python train.py --norm_eps=1e-05 --qk_norm=false --learning_rate=0.00103 --weight_decay=0.14
MLP neurons of a small language model. Each row is named by its layer, matrix (up: input weights; down: output weights) and neuron, and shows model dimensions 400-591. Each number is 500 + 50 x the weight over its row's rms, rounded and kept within 0 to 999. Numbers have three digits each.
After each neuron's rows, "fires in" lists the words (lower case) most often at its 100 highest values on Wikipedia text that the model never trained on. A number after a token or word is its count.

L4.up2490:578557523539569530460424465460478550487481367456513507534462449485451505475442587507468508361466583600511506547591486479478514525484459469535528470504467462444567531435539552536419440428467489526533480480577493490553413694485544489498531474591500493519574461546576515491453474470501624521467522506385474530521526605502494449578412421475550496503538512476493459527614549473563466553527551469545530488530431389562522514488522513550472528544582473623454537520565564513468540442467566608513494499444454536439567517492544497453554520523520472589493465470505374482482501545438519475
L4.down2490:474480562522588458478524402517444419568419460551442472570514474485430499510604479523559531461579493517533492454517463495488466516513475508543461557505374496569506490554518458535516429542405546481416546481492514519505554468519522583551442573419540471437494471502510551332520603534499515529437502461474495524471510511558583560422467559479518497488574477491516424445503512455460569548534466546505422447495445469466451534443498620474520490560530495534499483450427502453451481540507396563503496529482551515463546507546510557445539443444499535506651540483516528473460547593557518488
fires in: "where" 27, "that" 13, "called" 7, "by" 5, "as" 4

L4.up2220:448544486486427527521544495570517460458477528550513445512507485496482550520478562483519441431450452413400508468477528447436418451417526510487512487539408507467535493402579537429565534469518528475601518464558547597492605492495434540443539492465509519420491507422480431559502536543534479518563525584477462480534426475470521480525423522496554520464484433522492481496507450447418550441498436465507557568500457519585434517449515476564597484523504491565495408522552591512568470538491538524558501539547540452454524503583463554455408511574467548616435501452496595487414470509377533554
L4.down2220:530541497481553465505477500391525477432473506563525529502479523460548527487526470384591398584494579521418468480514441439437572606557616591387506475510496485424543446470520556476437524567416536557466514414369444494605435516598494465557547546534509517500453622486470460371503496575506452499548506525565542461615489427582436526529495545497536477530542562509522516429563461572482494560505606354492414500489422493506491484459534553520497431450380465582581442619594489459444522462442490457484497488455543492546520421562506494371473531521561572446422499610514544469484484440501432546
fires in: "the" 18, "by" 13, "his" 8, "for" 6, "on" 5, "and" 4

L4.up1492:542472504549480513585512459497550489498609487506538503562525476473436533557552552494441509401449458582478500533568510475407494450437522453529558505501517579444484525498520495525518482530496519525416517453535556460509491522484514582490463506475512565509473471465605449505499554482558583535426544530511396449502508541454573570458546546475490493432590495410547497502491469517473493603544491539498575540565523456449551477419502496454416432526483559497584418463384518443489459584537480564477604520505497437473567458389548447474425579486449498602533541447509537650470518483521495441
L4.down1492:526471490508513486513511499390550531450499490494442455525556510495460478656467532526545553532449388480587553540491434442543501575482452466509442495469507517484447509394564541513450649435570524479460518552457546569474547489551470514430598493492443570447502537492561450541505510518641483521486505404503481593470437415552512463407551581492551528503458509487497462450596456503496465454548540381490482470416591508535508476557465458477516547500436507479577538534506529500418523517430492476577490543367489538578379471518504390509429466588511517484497511532503598600448518456459498441
fires in: "not" 17, "was" 13, "be" 13, "being" 11, "is" 10, "were" 10

L4.up1874:489606485512423561494474470544385480411487473576562441451441508500482476499561476512502509539563442565531509490457509528467510445466518481518543456439384486517430501539566677504491559517537501463379409460536449388548495470497494474469558613515443484554535507465502424560544547448561466514541464499516480601610564504472485532534625545497472638524525399460507507557486435481510467475457553513544522481333504471462518536471505551420574573488550519541476434568508531495437508503391506416491425540501470467370448476508546559525606523423503531421450461572537502518534511391539555556
L4.down1874:548528533552498442467644496532527493460540437370440542465512657467507507500580489501383539481519459504429558466527502443489433456440542423436484481498560546457473495491510468481563418478380441474476534392503516455368459541525560533528479573489522530523474425466486589429435517654467552502494538498457478503417480313506564480536447465546464472444517515470536454580357439507612507497538481436442519434363453561592509505554462470535453533470488478542550417455597524470475570570503551486509535442434416492497514571476461440476527519513612436478536465546461542450557511541552537537
fires in: "the" 25, "on" 11, "in" 5, "by" 5, "a" 5, "following" 4

L4.up309:477560483450492532450488436518484497521573465459400563549512543549545493478448510445531563488532524455486546459474448572511588508548557567478480556447451482478398576516502464541508556479573563534410519459604527523438515579556497450525375485500566608557525392502472453440447460556470457535519569406507472485560499472513610495563518507453574501456550469523530490568440495580575524578446470409529493526523466534505513480495407487417539486531500492538581539558442535496555503464421538559463580482573475442565474478514487479498548558498479586542565503482365485389519488490579517603
L4.down309:527436560576481466515549465459584507587421376521530497467461479459532532460494488540532446521559583553518460478558483507615485475530411509476449560533507442467472473504492432565550575388629449546472405455606504471459509563492536503543548488501491475497546482563411531567517533562409446444592473522487429539501492385508529543476505540467556602495545420462542456467508517519571435525474578465481507465411560457504474502583483566528562545505430447426458449399481493565499578623464605496460537483457539522492485506484474591488595516487584549529490526548573465451497586558562446475
fires in: "the" 42, "in" 11, "mid" 6, "of" 6, "late" 5

L4.up1545:520546530468531559530574531513469440525607424557638493452551591462494537517464438459530502483453465388486509534515508510544470490462555524447557465447493514541495447532558469536470536519488523568581576530368541472471456475425455503481447617475601505600464467443576591504467504549467497534413467493508512463496463522480464471470451474485396459475538468559447494466464517438576487417513500426430520583448487477433467490499385587503533432555429461579517413502556546504497597577461507434511437484511464455509478467544518446588351484426491457510437447417573485542532477504483618448
L4.down1545:512499443497512447479461466527549569507565471506514494478606471537551455472460418537506586471519519404567546498442559456569458451497603451494482407560574539472505459543525431580503505586435483568556489452489500467480505494571530476437557449500492475479506452465514510467477562550492480418487549386488480475497423499462505448455575457561460487517512540568606411562554429474540498517462463449453526438465477544515527428525506507503442525552426430471499436601482453524498551519485459541578473429559496522541406480527525451511483460513535562514522402467524448493596446375467435498
fires in: "as" 21, "the" 16, "was" 10, "primary" 5, "served" 4

L4.up2067:473494488461530451564517536525541510468400597473521484470426523490567363488539558441439465514511549510457544524512615518565484518497404584498546558589460520465511455559478510497534450512517438469473503583521472553418509495414439508452512514509493522558484509555499634528472458536500383501496546453493522483466485473478499462520412576504508481595443548527463435431565603513542512460522587474437480473418458527466517484557408567606493436557466483368474481451559516541572580501488548453527446408545467512517434559527432503503468545478524450417516485603466489472441483510490518496
L4.down2067:462505424452491492529546576638546364570411541561520525423435467449556519436391485504506431487466506478525443474605575503574477484567502368557505493516438488456556562523535518451541475495568464558535468481572458534436422527324545511432558505518490479568521405531432429460502476534528489436438507517490422476489468404483539494515536497500518435505537499519551470512505465463512518451570548499505489568533497596463469512489511477549449635436439498552409524479521576459619558429536564522472440467587483489529503432438429622550517542521503493544522494601481568510413467434459579485
fires in: "a" 21, "announced" 7, "has" 6, "to" 6, "began" 6, "make" 4

L4.up884:511528416462484548558550438487457519492519472461464455473432533498493462455598531522528560506493659563500487629473480567495493561507519539475465468488475467542471477598562553507438509417501437551544464593512469417546402548595444438534553494497539499505490465509598496541533561559548599563603496500528530494518434436460451495399469507578480591491515485554562542430528529422525545537553547508476432540371525516499446539578502465427510517509500481473518561490507515483476502526448441535365493508469447527582504515422484536428518499420449578570433552514536529491513506412500539419
L4.down884:452451647510576422437428411551506488544437567547502546529573526493480494525447374484486501450541547483499443541441513525465512597473487577560514516437413462498539490513484433476514534573524516562534502578452471475549488488478438534471498390513564469498565451452524500454508530454561467518451550425528520438490546538530523536377489493499467564494519538477469488528551361556527464453447527440590494531455512524572457600527449422464508485429544511541541458449509400471512537335475657527449537486605525422482456463473461526469570477579477507466541576505572421510547561530497523520
fires in: "as" 26, "can" 11, "and" 8, "are" 5, "be" 5

L4.up627:537420499476495443495554490470453508557529505444538553504524525444467657484489454490471470460461515563539474507495471452496482408477503502456496586530452420487405536548403435578430575419514528536441434494431492545494513484472423452535505463506496495527484504537528475500451467468538548475468578542495442426490555496430459463534495444518496401503478543587503518415533493513513499487536447523461533562430540509412476474512463477484507478545587507452540478462491462463492551485435486493478474450483501543570483520515513404496555521476564560473491507458369442454468488464507548476
L4.down627:606505478498605473434472535487561486573448544493513588505463574506573490538568562546468535532590542517476532520581534539545510412481499469481531493527548564453573480458462575484510420496513540464513539429548575439472572579578472568516556465505514438571514541468417551545458544457457459560541552496537490399447428539543457508429491554452483493457449391490520608452527503571426471419501567534472533435542444440507550535577443502528468584541429415482420564505429544527465502419546513539486496437476502561566426423509576595479445482493469434549488534521459463403514441501497484529
fires in: "the" 16, "original" 15, "its" 11, "her" 9

L4.up2166:579519426502524594512479579443552521510487461451524477622549491462428439474408446551511420475497541574471490497494403519464560461442577532466543502528460541463461515547585453452483498454510479486512488469456478592453479495511504498398571488511411526408482487550616494536470414613605443490455518489555436555522588562471506474571488464588528468512512485485532492502523493494464589404497517538431546492424518524475503437535500574566483482466522509496519491563446537563532567467503528496601507556531558589516513450569493496437577560581558499485464518532524486628467515491474484446
L4.down2166:535554492609509559492521396458402523450603466455486482451402604545421462585606557548496477449507509469564471461486564549549438529470421496462553432532534467496399556589521501528475487539467534515525546476408480489493533490509483557495470515501538472522459449459538575595521486543504574449506481510549552501490519552498404461472458555539394461436559504500471538530440542522480495530500442533528541506519458521590490451464450552476552524423504522479432524507506559482552466475452509514519461606465443599539474579533560457516509539541549552524491499420545521546513510527459486532
fires in: "the" 41, "as" 7, "by" 6

L4.up2231:499478426505456473455480483481550465494516427470419557482464576544507472486504536438484545468549439576522484550395465544554500463551488547502516473531459472453518528572466555549502602441512501571505495439487472473467387437515549524493437447511519547536475420461508371524505503454492435504476524508503417471581499456460448431610508487508466526431531402546460605512426478491507565496524557555487437627484525511441587506562490509516520535518568419576451461583464478476430450355424507473523606469490473481474513519566448474456498505481541534482506498458565498456535519519450487450
L4.down2231:515540506510453490425489538521498520508497413514572479607490472500489533483475507505485499508507432476469592576498448490456530474417540529518374469525481483446503499481538491480532593540524500493540437459409508519561451543451556514595433493554510393492470351453494495484506478474493454485571504461555488494470453441562556451517478440389509428534445564570470451551425550500535488547489547611513488513524500574433485398523521515527457617428456498579542479594372537525485431488535486489441529492539451606515408549548602403501539554488544553458499486475435538405441475530510466542
fires in: "of" 19, "the" 15, "most" 11, "its" 7, "that" 6, "this" 4

L4.up2115:593492514408546487482544476412516496617458457481443521513585518540457530481473546359513574462504531569511497555490431474534530580439479487469531495466516474494483462568461523394564497537493542551526409516500521505426477534570483439539424510449517578440474500430528522518505503461600463410449545555575582465491611520475452493465571504461522480535491472562495519556569441386541584609516493468412514451540551493543373534503520448439477542431440556593542514460472583467513487422491531412483568534408462525525557534585459453405514434570518517489422466458472486605403519477498441477
L4.down2115:465430450465479524448446508564460548445474493581490440483443572419618492483426370490511480527452547526489547470558568518519627483492446474540472477552436514509470492483520534481505440478534541499606540584481495570585445388458496488511414464530507530533470518475459554466515470528449477530530467388564516455484492477508403460523418546535450474465510464445614471488462485497492444541488512515462488537393583505476559546570452509502473408520453521526438548478504438454427443571488478540520418470503453613492428456432550469594570533479541522454513528461496493519548517527488537456
fires in: "the" 54, "and" 8